{
  "n_layer": 16,
  "positions": "rope",
  "rope_fraction": 0.5,
  "attn_scale": 0.125,
  "bias": "none",
  "init": "normal",
  "init_std_qkv": 0.0267,
  "init_std_up": 0.0267,
  "beta1": 0.95,
  "beta2": 0.95,
  "weight_decay": 0.23,
  "warmup_steps": 283,
  "schedule": "cos",
  "seq_len": 1024
}
MLP neurons of a small language model. Each row is named by its layer, matrix (down: output weights) and neuron, and shows model dimensions 64-191. Each number is 200 + 20 x the weight over its row's rms, rounded and kept within 0 to 999.
After each neuron's rows, "fires before" lists the tokens most often just after its 100 highest values on Wikipedia text that the model never trained on.

L9.down160,188,180,246,182,204,208,212,194,174,187,161,210,164,186,207,228,199,221,206,205,191,197,216,204,215,174,197,201,185,201,188,208,247,177,165,217,244,213,197,203,172,177,206,214,186,174,213,189,230,198,218,189,195,201,164,215,200,197,229,170,223,219,188,212,217,194,237,197,223,202,196,207,204,210,216,238,222,210,170,181,205,196,222,223,228,231,200,172,214,204,202,193,200,179,196,187,190,189,195,198,192,242,196,199,202,194,178,233,227,160,230,168,218,189,185,194,180,190,196,186,229,212,196,201,198,177,159,206
fires before: ", ", "–", "-", ". ", "of ", ": "

L3.down852,180,171,211,219,196,194,223,196,191,197,248,205,201,185,193,187,229,223,151,194,197,166,219,193,172,202,184,191,198,186,230,232,174,170,181,178,222,193,166,212,200,209,193,155,225,224,183,204,193,202,175,225,226,201,251,167,197,222,204,203,173,171,172,222,194,203,213,216,195,181,215,191,198,190,205,179,192,181,189,203,185,181,128,211,179,183,206,227,185,188,163,219,224,232,201,216,189,199,173,204,203,196,186,205,179,200,211,198,238,217,178,213,243,153,211,212,209,209,238,224,204,239,196,191,200,178,202,223
fires before: "to ", ", ", "of "

L3.down1237,183,206,214,197,215,208,258,190,173,161,205,175,197,189,179,206,206,186,184,216,211,193,219,163,202,213,237,200,205,208,229,222,209,192,216,181,189,181,209,173,224,223,156,217,213,210,202,191,187,167,191,208,205,186,162,177,228,180,192,189,201,172,216,183,222,196,200,183,189,159,197,230,199,186,185,163,178,230,187,225,216,229,221,172,174,191,185,216,205,184,187,212,211,167,190,176,187,189,205,228,224,238,180,225,222,169,215,190,205,191,177,191,182,211,208,193,201,219,193,217,213,214,179,175,212,209,200,202
fires before: "| ", "- "

L9.down461,157,205,202,222,209,200,207,183,174,162,244,191,195,236,214,208,236,226,180,196,207,196,204,179,199,208,218,201,173,204,227,192,167,197,198,219,246,192,201,214,211,201,163,192,237,226,235,196,179,209,171,188,207,199,246,204,200,200,194,208,165,180,176,231,221,197,235,214,203,184,205,202,193,210,210,186,200,187,191,217,220,178,169,194,203,214,200,223,195,174,215,194,223,207,152,186,177,197,175,181,195,159,209,200,192,194,222,206,228,227,144,183,208,189,235,249,164,211,221,228,215,224,176,183,171,194,174,192
fires before: "| ", ".", ","

L9.down885,179,210,215,196,188,237,159,216,178,199,202,173,164,215,218,199,238,207,206,231,203,202,218,170,221,253,226,189,195,165,187,198,187,186,188,241,179,184,161,202,194,205,190,207,225,211,211,189,183,209,173,224,208,213,202,173,211,187,182,177,185,217,189,213,198,193,207,206,169,180,190,208,207,197,166,236,207,225,182,218,221,217,227,221,205,180,195,197,236,198,192,191,177,177,205,191,183,201,188,175,211,184,218,157,187,186,183,182,248,212,216,201,210,231,189,248,161,209,174,199,198,177,200,211,188,167,181,222
fires before: "by ", "as ", "to ", "in "

L3.down659,182,220,197,223,227,198,221,180,175,166,188,189,222,198,174,190,201,212,213,190,247,203,193,181,190,215,212,200,167,222,213,188,221,214,221,209,195,197,211,197,228,202,190,191,224,195,165,190,171,199,211,185,207,186,116,217,222,195,182,217,169,213,199,191,190,200,188,183,193,152,210,209,182,168,214,162,184,211,188,213,203,199,308,217,199,197,192,191,222,185,198,196,211,205,201,201,212,196,224,195,193,194,172,194,196,169,196,203,188,213,190,205,211,228,197,180,233,203,222,201,165,176,190,170,214,217,179,196
fires before: "| ", "- "

L11.down711,219,208,216,220,204,203,177,189,215,203,238,201,179,186,196,216,234,165,229,186,208,169,225,206,182,215,162,186,174,198,214,192,200,187,199,187,200,188,220,211,201,204,207,211,175,181,204,175,154,204,201,197,190,202,253,186,176,228,150,206,235,216,225,217,187,185,174,205,216,204,189,171,171,186,195,242,201,183,214,198,250,222,190,215,208,193,199,202,209,184,174,184,203,177,193,216,231,182,217,157,198,214,176,176,156,202,230,195,164,175,206,215,226,208,194,240,227,208,182,176,216,200,219,161,212,185,174,224
fires before: "| ", "): ", "|", "of "

L11.down1331,192,200,199,193,215,166,200,253,199,201,194,184,200,198,193,203,220,183,199,244,172,175,164,219,191,199,218,212,207,229,182,233,185,187,181,207,231,205,210,221,210,190,170,225,200,212,195,175,221,212,218,184,186,220,213,241,185,173,224,191,233,176,212,189,249,188,193,161,226,227,205,171,167,218,198,188,200,194,236,212,196,194,189,184,178,227,197,186,156,212,218,224,221,192,205,236,203,200,200,237,183,205,195,212,196,200,210,204,214,169,227,195,191,227,196,178,202,206,217,214,194,203,186,199,211,209,191,208
fires before: "\n", "\n\n", "s "

L13.down1038,205,214,200,194,206,204,169,174,203,190,225,201,207,218,218,186,182,219,183,169,201,193,162,175,209,208,186,193,189,220,225,211,193,204,194,202,166,165,173,179,191,212,207,193,185,215,185,182,202,197,162,209,182,223,209,217,224,236,170,206,201,197,215,184,202,200,213,163,217,217,224,212,196,226,183,195,202,192,200,224,168,218,206,173,212,196,215,196,214,183,190,201,226,175,161,194,198,186,183,205,205,191,201,195,203,229,177,199,214,194,179,199,188,217,218,211,207,203,188,207,232,173,216,191,190,189,215,200
fires before: "to ", "and ", "for ", "in ", "by "

L3.down885,232,236,183,186,240,215,238,199,173,200,173,193,218,208,252,203,185,176,207,186,196,188,221,219,168,209,173,166,218,187,224,205,199,227,181,199,228,180,232,181,202,192,221,187,247,221,206,184,202,186,199,203,203,229,171,214,173,188,172,190,224,197,187,172,202,195,213,186,180,189,187,181,213,197,200,177,222,205,193,242,182,166,251,195,209,184,199,164,194,189,224,195,206,222,197,189,177,239,248,217,158,215,219,174,211,156,210,163,212,223,208,208,192,237,182,189,220,217,192,201,209,191,194,196,199,189,188,211
fires before: "\n\n", "\n"

L3.down1530,203,201,173,227,227,204,186,227,191,183,191,174,200,223,243,201,202,196,201,226,178,185,194,183,188,224,212,206,239,198,221,170,190,210,203,185,214,194,185,173,195,205,246,213,238,202,216,188,164,186,177,233,188,219,223,199,189,180,199,198,214,198,205,183,191,200,202,218,199,198,199,196,205,221,169,208,220,186,224,243,162,183,198,196,207,202,210,166,184,163,189,201,230,254,218,192,163,200,218,229,170,205,210,237,214,167,155,201,203,202,174,202,174,185,203,149,186,193,173,218,210,176,168,175,197,206,208,180
fires before: "\n\n", "\n"

L9.down375,221,226,155,197,222,154,211,182,179,199,180,196,204,226,164,200,189,193,196,190,212,214,196,230,180,201,183,205,174,197,230,173,210,199,167,193,240,195,184,190,193,194,203,210,225,222,172,221,189,176,188,202,198,191,171,195,183,204,194,232,208,226,183,193,186,175,203,213,216,174,191,218,227,200,199,209,180,185,178,212,232,183,200,237,183,211,219,221,208,170,187,180,179,178,209,182,244,185,229,217,214,186,233,208,188,202,200,208,205,178,168,216,208,184,198,208,203,202,189,220,196,231,194,218,206,162,178,201
fires before: "s ", ", ", "\n", "-", ". "

L13.down87,224,192,216,222,247,214,196,189,191,177,223,181,207,188,187,204,195,161,208,200,185,190,161,221,191,239,209,202,207,158,174,182,193,185,185,204,186,168,206,213,202,181,222,189,200,190,205,209,208,200,189,217,182,209,146,215,149,193,174,222,175,225,195,214,214,187,213,205,170,196,200,230,199,207,183,191,221,191,215,208,185,180,197,185,208,216,230,125,164,197,227,191,196,193,205,233,142,189,205,207,217,219,224,172,189,184,157,193,207,203,196,193,192,206,202,218,199,235,182,221,194,183,207,193,217,172,187,184
fires before: "\n", "was ", "is ", "to ", "are "

L13.down1235,190,213,163,215,202,176,220,238,171,191,195,191,216,219,171,198,181,200,204,206,204,230,193,253,191,172,195,207,184,206,159,181,191,174,209,198,195,180,189,222,209,198,226,187,194,198,210,203,187,216,177,192,191,221,177,198,212,208,210,182,201,195,202,215,181,172,182,223,159,235,209,204,219,185,199,181,228,210,219,225,214,203,206,202,166,181,206,199,190,182,222,219,224,197,191,180,189,184,173,180,190,192,207,209,196,179,213,228,221,195,190,221,204,211,212,222,170,195,231,156,138,193,209,223,204,241,186,244
fires before: "| ", "|", "_", "SD"

L3.down1328,197,175,194,206,205,185,177,153,210,188,205,191,196,205,224,202,242,213,188,224,207,237,241,246,210,194,205,210,183,211,244,165,177,219,169,191,203,189,203,192,207,202,203,178,209,244,204,164,191,240,186,179,195,194,231,170,203,192,158,218,199,199,212,197,201,207,209,209,190,192,178,210,223,200,219,212,215,238,234,169,223,235,199,206,214,199,172,227,219,194,201,210,204,221,164,202,228,171,231,195,227,172,172,198,175,209,208,212,179,196,194,183,184,188,225,194,227,192,231,213,211,176,209,168,225,189,184,178
fires before: "| ", "the ", "was "

L9.down810,215,190,227,203,202,233,199,226,179,192,209,187,212,215,209,201,191,190,206,199,179,195,200,210,208,188,216,218,201,161,224,174,241,218,212,183,180,196,220,213,203,194,164,203,209,184,224,161,180,205,199,194,140,205,205,194,197,175,164,205,200,205,216,181,205,227,222,196,219,202,183,205,188,238,190,226,203,152,171,199,218,210,186,181,230,211,185,179,226,222,165,171,228,236,187,202,194,185,177,197,207,200,249,202,193,173,188,181,211,203,152,153,170,172,178,162,260,214,195,189,207,162,191,189,170,207,220,213
fires before: "\n\n", "\n", "S", ", ", "-", "C"

L3.down551,215,181,210,212,171,177,218,199,207,210,228,183,224,197,227,204,184,191,176,204,213,201,211,212,220,198,195,181,169,210,222,190,176,202,193,209,218,239,193,158,165,180,211,213,239,189,195,194,211,218,218,205,197,181,192,190,193,237,195,190,195,246,147,201,203,140,179,199,198,194,201,206,173,248,224,237,220,216,189,206,201,203,210,208,166,192,242,205,189,219,206,226,210,248,153,212,211,191,218,208,209,216,192,188,202,224,209,191,186,205,203,193,208,220,239,185,209,222,203,247,216,196,219,186,224,162,244,165
fires before: "1 ", "2 ", "==", "0 ", "the ", "; "

L3.down1025,186,191,185,198,210,167,206,211,197,183,220,198,213,216,195,194,175,168,200,212,198,205,229,162,225,211,184,166,187,209,220,198,147,187,199,212,228,191,211,169,218,200,201,202,278,230,206,217,207,231,206,173,181,180,208,226,199,210,201,216,187,189,204,192,185,198,213,177,212,219,198,154,177,215,206,216,167,207,194,163,202,216,188,227,231,191,245,204,206,217,164,221,237,261,204,194,197,211,212,210,213,212,223,178,194,209,203,197,232,229,173,189,236,212,219,189,227,189,185,180,179,219,205,192,225,193,234,190
fires before: ", ", ". ", "\n", ": ", "."

L3.down55,194,201,187,215,213,199,229,195,204,190,220,202,226,206,215,203,183,176,226,213,218,228,217,184,184,219,221,175,184,193,215,218,218,196,201,203,186,177,228,178,208,209,191,217,228,218,199,187,202,172,211,211,181,182,126,214,206,214,174,163,184,224,203,188,200,195,208,218,177,143,177,209,172,228,187,179,191,216,182,217,201,222,272,211,169,196,192,209,232,189,203,212,205,195,177,190,193,225,213,208,200,197,194,220,211,172,202,181,233,213,178,204,223,211,201,192,184,225,211,195,180,180,204,195,234,223,198,210
fires before: "- ", "= ", "| "

L13.down1293,161,180,203,201,225,161,219,203,169,200,212,203,215,216,194,198,180,187,236,188,203,214,208,186,188,202,226,194,184,190,255,184,234,190,170,171,223,198,199,266,169,201,202,208,210,196,164,197,225,221,166,190,222,207,212,193,200,175,200,184,182,188,206,199,184,219,195,193,237,169,253,172,179,193,195,198,207,199,210,207,213,166,189,192,165,199,206,171,192,208,203,211,170,197,186,202,185,183,175,198,182,216,200,237,206,190,186,218,180,182,211,202,219,183,234,204,210,218,217,201,193,175,228,207,196,224,199,190
fires before: "\n", ", ", ". ", "; ", "at "

L13.down1367,197,192,201,204,204,174,250,233,204,187,210,205,244,207,231,238,153,215,190,169,216,198,199,181,218,186,204,199,230,204,208,204,202,218,175,208,173,218,203,199,184,183,209,195,192,211,147,180,171,228,181,180,237,204,214,224,237,185,231,198,204,224,202,207,238,181,224,205,231,201,181,175,228,161,223,198,200,202,198,233,220,180,193,180,218,195,179,187,208,196,210,228,197,231,202,154,183,159,192,208,205,209,197,218,182,173,246,187,192,218,204,202,206,192,177,184,160,192,211,179,213,233,228,237,215,216,205,212
fires before: "\n", ", ", "|", "| ", "-", ". "

L13.down1502,221,188,197,224,174,194,200,197,189,224,168,215,185,209,253,223,215,174,174,216,181,215,212,218,231,200,246,190,184,226,217,213,183,183,201,186,232,210,177,194,194,193,199,227,167,201,221,195,198,210,222,180,190,214,197,183,195,202,193,196,208,203,228,205,213,192,166,178,174,209,202,181,175,195,219,175,195,192,180,224,214,190,175,216,237,221,194,233,200,187,177,216,217,191,190,200,199,226,189,215,170,195,190,177,214,209,235,211,213,181,248,199,197,181,200,236,205,174,205,221,211,199,142,198,200,212,215,225
fires before: "to ", "in ", "of ", "on ", "was ", "for "

L3.down215,194,186,180,216,225,162,198,227,186,186,228,167,206,153,183,205,211,178,191,254,193,178,183,179,216,212,174,178,171,258,222,218,165,203,225,185,190,193,227,208,193,226,195,175,210,192,226,220,175,233,200,190,171,198,264,186,176,191,187,207,187,178,183,183,217,197,208,186,204,199,230,201,178,217,174,208,200,188,155,170,193,196,185,180,233,215,251,189,204,222,170,177,197,185,212,204,197,203,181,191,230,230,194,204,212,192,205,211,165,210,185,170,215,213,191,178,243,202,225,193,227,223,198,194,198,142,231,219
fires before: ", ", "ett ", ". ", "\n", "aug", "'"

L3.down795,167,213,193,208,189,186,188,201,230,153,214,212,183,226,202,188,218,188,190,218,194,156,207,221,187,223,192,186,185,201,233,209,209,207,170,194,184,217,176,254,160,222,203,205,192,210,216,217,167,167,187,209,186,193,231,213,220,175,151,204,205,191,218,213,220,218,187,196,197,200,191,187,185,200,168,213,229,232,227,214,174,152,163,202,212,193,204,170,143,204,203,194,237,210,185,173,175,214,230,165,218,213,229,182,223,181,185,189,228,166,212,192,201,208,226,190,221,209,198,201,204,181,222,184,179,200,217,213
fires before: ", ", "; ", "'", ". ", "\n", "\n\n"

L3.down705,220,176,164,234,227,164,231,237,187,175,232,198,184,208,200,197,212,165,207,200,221,200,218,189,218,223,204,198,149,211,175,168,175,203,193,219,204,193,180,209,188,211,213,178,238,228,215,193,188,237,218,160,199,182,208,235,186,191,230,195,176,184,192,179,187,191,202,217,212,168,234,187,168,212,201,186,221,172,234,157,216,187,226,195,192,184,244,196,168,200,201,227,211,215,193,185,208,191,165,196,238,225,207,187,204,184,214,190,180,196,175,197,214,196,204,147,208,203,203,209,186,178,212,172,191,190,184,217
fires before: ", ", "\n", ". ", "'"

L13.down1510,197,177,186,188,243,219,211,236,206,212,200,210,214,224,195,197,220,205,206,175,208,212,164,223,179,213,195,212,189,202,183,209,191,230,275,196,189,203,185,219,220,235,200,240,190,224,173,209,209,188,166,201,209,218,203,207,192,187,197,192,204,205,170,171,192,139,203,190,195,192,213,185,208,175,194,200,228,213,179,185,241,182,226,166,203,246,213,175,207,185,196,198,204,173,169,187,215,199,209,196,215,168,221,199,185,210,201,154,190,156,217,256,171,227,185,216,186,190,223,221,216,191,184,215,182,223,177,231
fires before: "| ", "|"

L11.down1341,206,199,186,242,216,204,168,231,211,177,206,192,202,230,227,218,224,171,212,196,183,205,217,186,201,173,220,211,234,203,202,224,188,235,198,209,218,209,179,196,158,222,237,205,166,216,193,180,205,205,159,169,204,213,139,230,185,236,193,206,174,194,178,206,197,172,200,225,180,228,212,221,204,181,177,194,207,193,218,189,234,152,225,190,173,204,215,195,192,188,193,204,215,195,166,174,170,185,180,213,171,213,217,212,190,195,183,219,158,213,221,217,189,230,177,184,216,190,183,209,186,202,217,205,206,219,217,162
fires before: "\n", "to ", "\n\n"

L9.down951,189,155,241,226,209,210,241,222,208,181,251,199,195,196,235,199,204,188,174,216,182,207,162,188,206,192,221,177,200,188,182,231,204,178,207,213,199,206,186,179,178,218,231,171,219,227,223,198,233,200,182,200,218,228,251,200,225,205,238,215,204,222,173,200,195,198,187,187,196,204,193,201,189,219,215,209,193,178,200,225,206,178,161,202,229,203,194,220,252,221,187,223,197,215,206,207,188,237,201,201,179,220,185,209,201,180,201,206,183,177,205,213,214,167,205,203,222,207,161,191,199,192,185,174,183,159,234,200
fires before: "of ", ", ", "as ", "to "

L3.down1098,204,191,187,225,206,197,245,167,192,163,210,173,231,187,181,195,206,191,210,203,238,218,203,180,179,227,220,183,194,215,216,219,226,208,207,191,182,207,198,183,218,227,182,192,233,220,175,185,185,172,218,200,202,193,129,213,226,197,196,195,170,221,209,200,199,205,192,202,182,134,199,192,197,175,215,173,188,221,176,223,196,209,277,191,206,188,176,210,225,185,198,204,205,202,182,179,192,195,209,217,193,214,172,199,191,159,179,186,207,198,179,199,208,209,229,187,221,202,201,190,169,171,208,179,228,222,196,210
fires before: "| ", "- "

L9.down13,204,193,196,211,202,209,173,202,196,192,195,183,220,223,210,191,186,159,147,207,183,218,203,182,186,201,217,191,191,183,207,184,191,220,223,191,186,210,258,213,244,196,172,229,131,195,176,207,204,182,179,182,221,151,227,177,176,186,212,217,202,190,206,221,181,212,175,201,175,211,192,178,172,186,187,209,216,226,191,188,175,225,182,214,225,179,189,215,173,206,215,203,194,225,222,170,229,201,227,207,217,199,223,174,179,173,186,207,215,187,211,193,213,179,213,233,229,190,191,217,175,198,223,187,221,214,239,145
fires before: ", ", ". ", "'", "."

L9.down1030,159,188,219,229,187,211,224,161,174,207,227,184,211,178,202,187,237,235,189,187,217,187,211,181,190,185,182,185,216,205,259,184,191,183,217,187,212,164,196,217,194,225,195,170,196,210,202,210,183,194,175,208,203,191,277,205,181,222,194,219,163,172,157,214,219,193,209,235,194,172,200,193,208,198,223,168,193,195,201,222,196,216,148,184,200,173,191,221,194,196,188,204,214,213,175,204,187,205,189,218,192,170,179,208,185,212,227,206,222,219,185,193,221,186,214,238,212,233,228,211,188,210,193,182,198,163,185,216
fires before: "as ", "in ", "of ", ": ", "a ", "by "

L3.down977,216,186,181,184,207,206,207,204,182,210,207,186,221,169,208,221,183,168,173,222,209,191,189,228,169,217,187,202,225,183,161,207,179,214,222,190,212,186,221,230,208,220,169,173,186,175,209,221,209,160,186,212,206,198,157,180,213,159,232,210,217,210,191,201,191,221,166,207,231,241,190,218,226,190,208,235,174,198,216,219,182,212,171,151,204,212,225,193,201,184,199,184,220,215,183,196,179,226,205,188,193,211,236,173,196,200,209,207,204,205,190,169,183,206,184,201,204,184,168,212,178,211,210,168,204,194,203,228
fires before: ", ", "\n\n", "\n", ". ", ") ", "."

L11.down1158,243,200,208,213,168,201,210,198,174,222,190,221,233,222,210,220,178,178,187,208,192,213,196,187,214,199,162,185,178,227,178,173,173,219,230,193,209,188,205,220,224,223,180,205,170,261,168,190,162,214,161,214,236,199,199,200,230,231,177,197,191,252,200,201,201,210,222,192,241,197,222,217,219,188,202,202,211,173,192,196,186,195,191,199,194,198,176,186,195,192,201,206,177,205,213,202,201,228,209,186,180,191,200,210,218,200,226,192,176,187,213,222,243,190,228,195,199,178,206,200,199,196,208,216,211,236,235,238
fires before: ", ", ". ", ".", "\n", "\n\n", "Guinea"

L9.down1243,219,219,197,193,183,181,232,250,194,195,193,172,194,183,241,206,203,189,204,186,215,213,247,203,210,176,206,220,205,198,172,226,181,195,157,201,224,183,168,214,201,195,214,175,182,182,209,224,206,205,194,200,186,192,202,221,204,217,196,184,172,198,212,241,162,189,209,211,213,181,207,222,242,212,166,219,215,207,183,218,219,190,200,215,184,230,224,204,202,177,199,213,178,221,210,175,206,194,211,195,168,225,192,191,212,188,225,190,202,172,224,200,193,186,196,176,196,173,197,205,225,218,210,187,197,258,208,200
fires before: ". ", ", ", ".", "t "

L9.down761,185,174,195,211,202,218,187,225,188,233,227,201,174,197,184,183,214,205,210,239,177,210,181,199,190,225,213,222,167,181,168,201,181,176,193,204,173,183,207,211,177,199,206,177,186,190,213,196,209,184,182,219,210,197,218,212,229,170,176,198,166,213,207,179,211,222,206,220,197,192,210,213,208,203,203,227,209,214,202,199,232,213,179,172,213,149,227,239,219,202,177,194,210,223,201,173,194,206,203,181,209,222,229,212,181,187,210,180,235,233,181,175,202,251,189,209,217,205,169,192,205,206,179,193,236,194,199,159
fires before: "in ", "to ", "as ", "by ", "for "

L9.down745,159,206,184,192,232,173,199,211,198,200,181,216,201,243,180,210,239,176,190,182,229,194,206,190,198,192,206,168,229,221,178,214,190,179,194,191,205,226,187,208,173,195,197,180,184,223,205,219,222,198,184,207,207,212,192,220,216,199,212,210,196,251,177,208,195,227,223,185,208,167,234,198,211,210,162,164,230,171,195,194,213,192,178,182,177,187,171,187,186,215,223,196,247,238,174,201,181,224,261,200,210,230,194,213,205,162,186,179,182,204,192,230,192,190,191,242,220,208,165,183,238,195,208,198,206,188,213,185
fires before: "of ", "in ", "and ", "were ", "to "

L13.down362,178,185,203,173,187,220,209,194,173,228,175,202,192,244,205,207,176,215,202,183,204,212,229,207,203,181,205,214,196,211,209,203,210,191,210,229,188,211,191,223,198,214,197,194,185,174,179,213,184,192,211,225,184,185,212,205,226,220,173,190,198,191,194,205,185,192,195,226,198,204,186,201,210,182,213,210,193,209,175,174,200,229,205,184,236,203,189,173,198,202,195,175,184,201,215,192,239,175,229,196,178,249,196,208,225,200,200,174,180,206,173,224,190,202,203,214,222,196,178,169,207,149,196,152,219,202,226,183
fires before: ", ", ". ", ".", "-", "ity ", "75"

L11.down232,197,245,201,187,220,234,201,207,270,201,219,168,232,205,193,166,189,217,218,200,202,224,185,210,199,182,212,234,197,169,177,200,205,215,188,202,187,217,226,221,183,219,216,256,195,221,204,175,183,164,179,181,215,223,181,201,185,166,191,209,187,208,193,165,198,199,229,187,174,179,197,180,186,203,185,199,198,220,170,222,206,183,196,184,186,197,201,109,168,163,190,192,180,185,240,208,174,193,232,218,163,197,172,235,221,186,233,185,204,210,212,191,190,193,200,256,209,193,210,197,201,179,207,221,235,174,243,188
fires before: "| "

L13.down794,191,210,149,218,196,220,215,189,191,195,216,196,212,226,195,208,246,242,193,216,210,190,206,195,204,219,187,163,188,176,209,210,217,198,199,185,211,178,186,194,194,218,183,179,186,198,200,203,215,207,164,194,195,199,113,218,195,197,172,172,204,217,179,159,223,230,209,189,186,200,226,205,182,142,182,190,203,184,150,207,172,223,219,207,191,206,239,174,199,168,174,188,231,199,179,183,202,217,191,145,218,210,153,211,227,160,207,210,205,175,201,184,228,195,211,206,202,232,172,227,178,177,220,189,215,196,203,203
fires before: "of ", "by ", "(", "in ", "and ", "on "

L11.down1095,183,199,185,219,184,204,226,235,201,201,201,212,190,192,201,184,183,159,207,211,207,214,248,211,196,192,201,196,213,208,217,201,192,206,224,212,170,204,231,191,181,207,236,232,181,219,214,162,203,152,163,195,185,202,246,223,214,191,255,162,185,205,196,206,223,212,188,216,195,208,160,192,194,208,194,244,203,227,196,191,187,202,193,199,166,198,212,174,194,194,173,211,210,140,245,188,226,182,209,223,213,259,202,199,212,218,209,206,206,161,217,190,204,181,203,187,203,181,174,223,195,169,164,197,191,199,215,187
fires before: ", ", ". ", ".", "in "

L9.down210,247,204,150,220,210,189,181,234,198,211,221,222,200,228,194,182,183,213,184,180,183,208,212,217,174,215,202,207,214,196,181,185,210,183,187,213,207,202,183,199,220,203,200,182,199,194,219,214,206,199,209,167,205,195,226,213,217,226,202,183,185,218,199,201,184,230,154,206,215,186,202,249,207,228,218,197,201,214,176,198,238,161,194,205,205,199,213,225,180,167,167,227,220,186,201,161,215,177,186,184,227,222,204,200,215,243,175,220,197,184,206,193,200,215,196,187,169,191,174,229,213,186,188,220,189,244,189,191
fires before: ". ", ", ", ": ", ".", "-", "\n"

L13.down342,225,228,197,169,230,179,159,221,253,207,230,191,198,201,186,220,193,182,243,206,174,210,185,164,200,225,212,185,224,183,196,205,182,209,176,176,209,217,216,212,186,203,173,228,200,208,229,184,170,193,205,181,212,200,241,208,219,203,200,177,197,184,240,172,192,221,171,179,199,188,207,201,191,203,178,203,183,186,187,186,193,204,226,179,195,199,221,233,175,178,204,190,215,180,212,200,183,204,231,201,205,199,175,188,194,179,176,186,176,222,191,165,191,232,156,210,216,206,214,219,171,204,196,163,240,177,217,190
fires before: "\n", "| ", "\n\n"

L11.down880,191,207,214,202,177,178,187,186,187,183,164,231,180,203,188,202,187,148,190,192,229,203,240,206,195,228,224,212,206,197,197,198,208,171,207,209,182,164,180,195,229,219,200,226,194,202,208,208,181,202,211,237,227,228,171,195,184,194,180,179,206,229,225,188,211,210,205,209,203,216,206,179,197,175,194,215,198,212,155,186,198,186,210,159,231,226,202,172,218,204,223,187,192,224,226,183,212,185,263,175,205,235,180,199,196,194,222,218,223,180,212,173,211,243,179,185,202,200,195,203,177,228,206,178,167,210,200,171
fires before: ", ", ". ", ".", ": ", "\n"

L9.down771,172,180,210,237,201,205,189,179,192,210,197,172,181,203,208,179,227,200,156,221,192,184,211,179,183,246,200,207,166,192,203,147,169,189,200,211,216,211,202,202,246,200,221,208,216,206,175,206,232,215,180,239,205,201,145,216,192,188,201,189,198,205,207,173,206,244,188,195,182,193,214,214,215,196,176,248,239,189,173,249,217,187,212,211,197,204,191,179,203,171,216,201,194,208,197,202,176,251,191,198,221,220,211,140,192,184,171,173,208,211,217,166,179,216,193,236,212,185,212,228,184,161,243,189,199,179,214,205
fires before: "in ", "to ", "by ", "as ", "for "

L13.down2,221,202,182,211,191,196,197,198,196,213,222,179,213,207,243,201,214,208,263,223,209,189,204,189,185,194,168,218,183,199,226,183,230,225,203,188,196,185,213,200,204,240,207,204,208,201,205,153,186,206,186,219,229,214,189,236,211,159,184,181,175,229,155,227,174,194,225,208,226,186,194,187,220,176,211,210,195,203,202,189,190,196,202,195,180,226,211,108,209,181,192,191,224,218,208,200,219,177,189,194,198,217,185,174,213,208,219,208,176,210,186,181,190,204,207,192,231,207,182,201,195,147,210,208,226,189,209,186
fires before: ", ", ". ", ".", "\n"

L13.down463,163,181,206,205,198,185,218,220,224,218,212,184,222,179,278,220,188,205,174,224,188,211,193,186,197,231,214,233,156,218,180,194,221,199,200,192,224,222,246,184,208,220,179,176,195,185,209,193,190,212,202,195,195,192,218,185,248,168,192,234,191,225,178,166,208,197,201,222,219,187,205,179,226,182,214,196,178,132,188,184,215,229,223,233,229,202,219,202,192,172,213,191,205,163,224,214,187,175,145,185,205,225,188,223,193,220,222,188,186,170,178,207,223,205,179,170,176,209,203,219,203,211,208,222,212,200,186,171
fires before: ". ", ", ", "\n", "'", "."

L13.down1458,194,168,186,192,200,190,230,203,223,192,217,212,199,213,203,195,201,183,191,216,201,232,210,195,210,219,198,210,180,168,234,201,212,223,194,177,184,222,201,221,203,199,217,207,197,222,175,206,188,183,149,205,225,213,278,176,183,174,178,184,184,218,205,217,207,217,182,195,196,242,206,209,191,198,217,205,188,212,170,205,193,222,93,211,226,199,219,204,215,215,187,168,189,207,187,166,207,199,212,190,210,206,221,203,199,231,177,170,190,208,181,211,215,155,225,225,234,182,200,190,226,199,189,213,223,200,213,190
fires before: "| "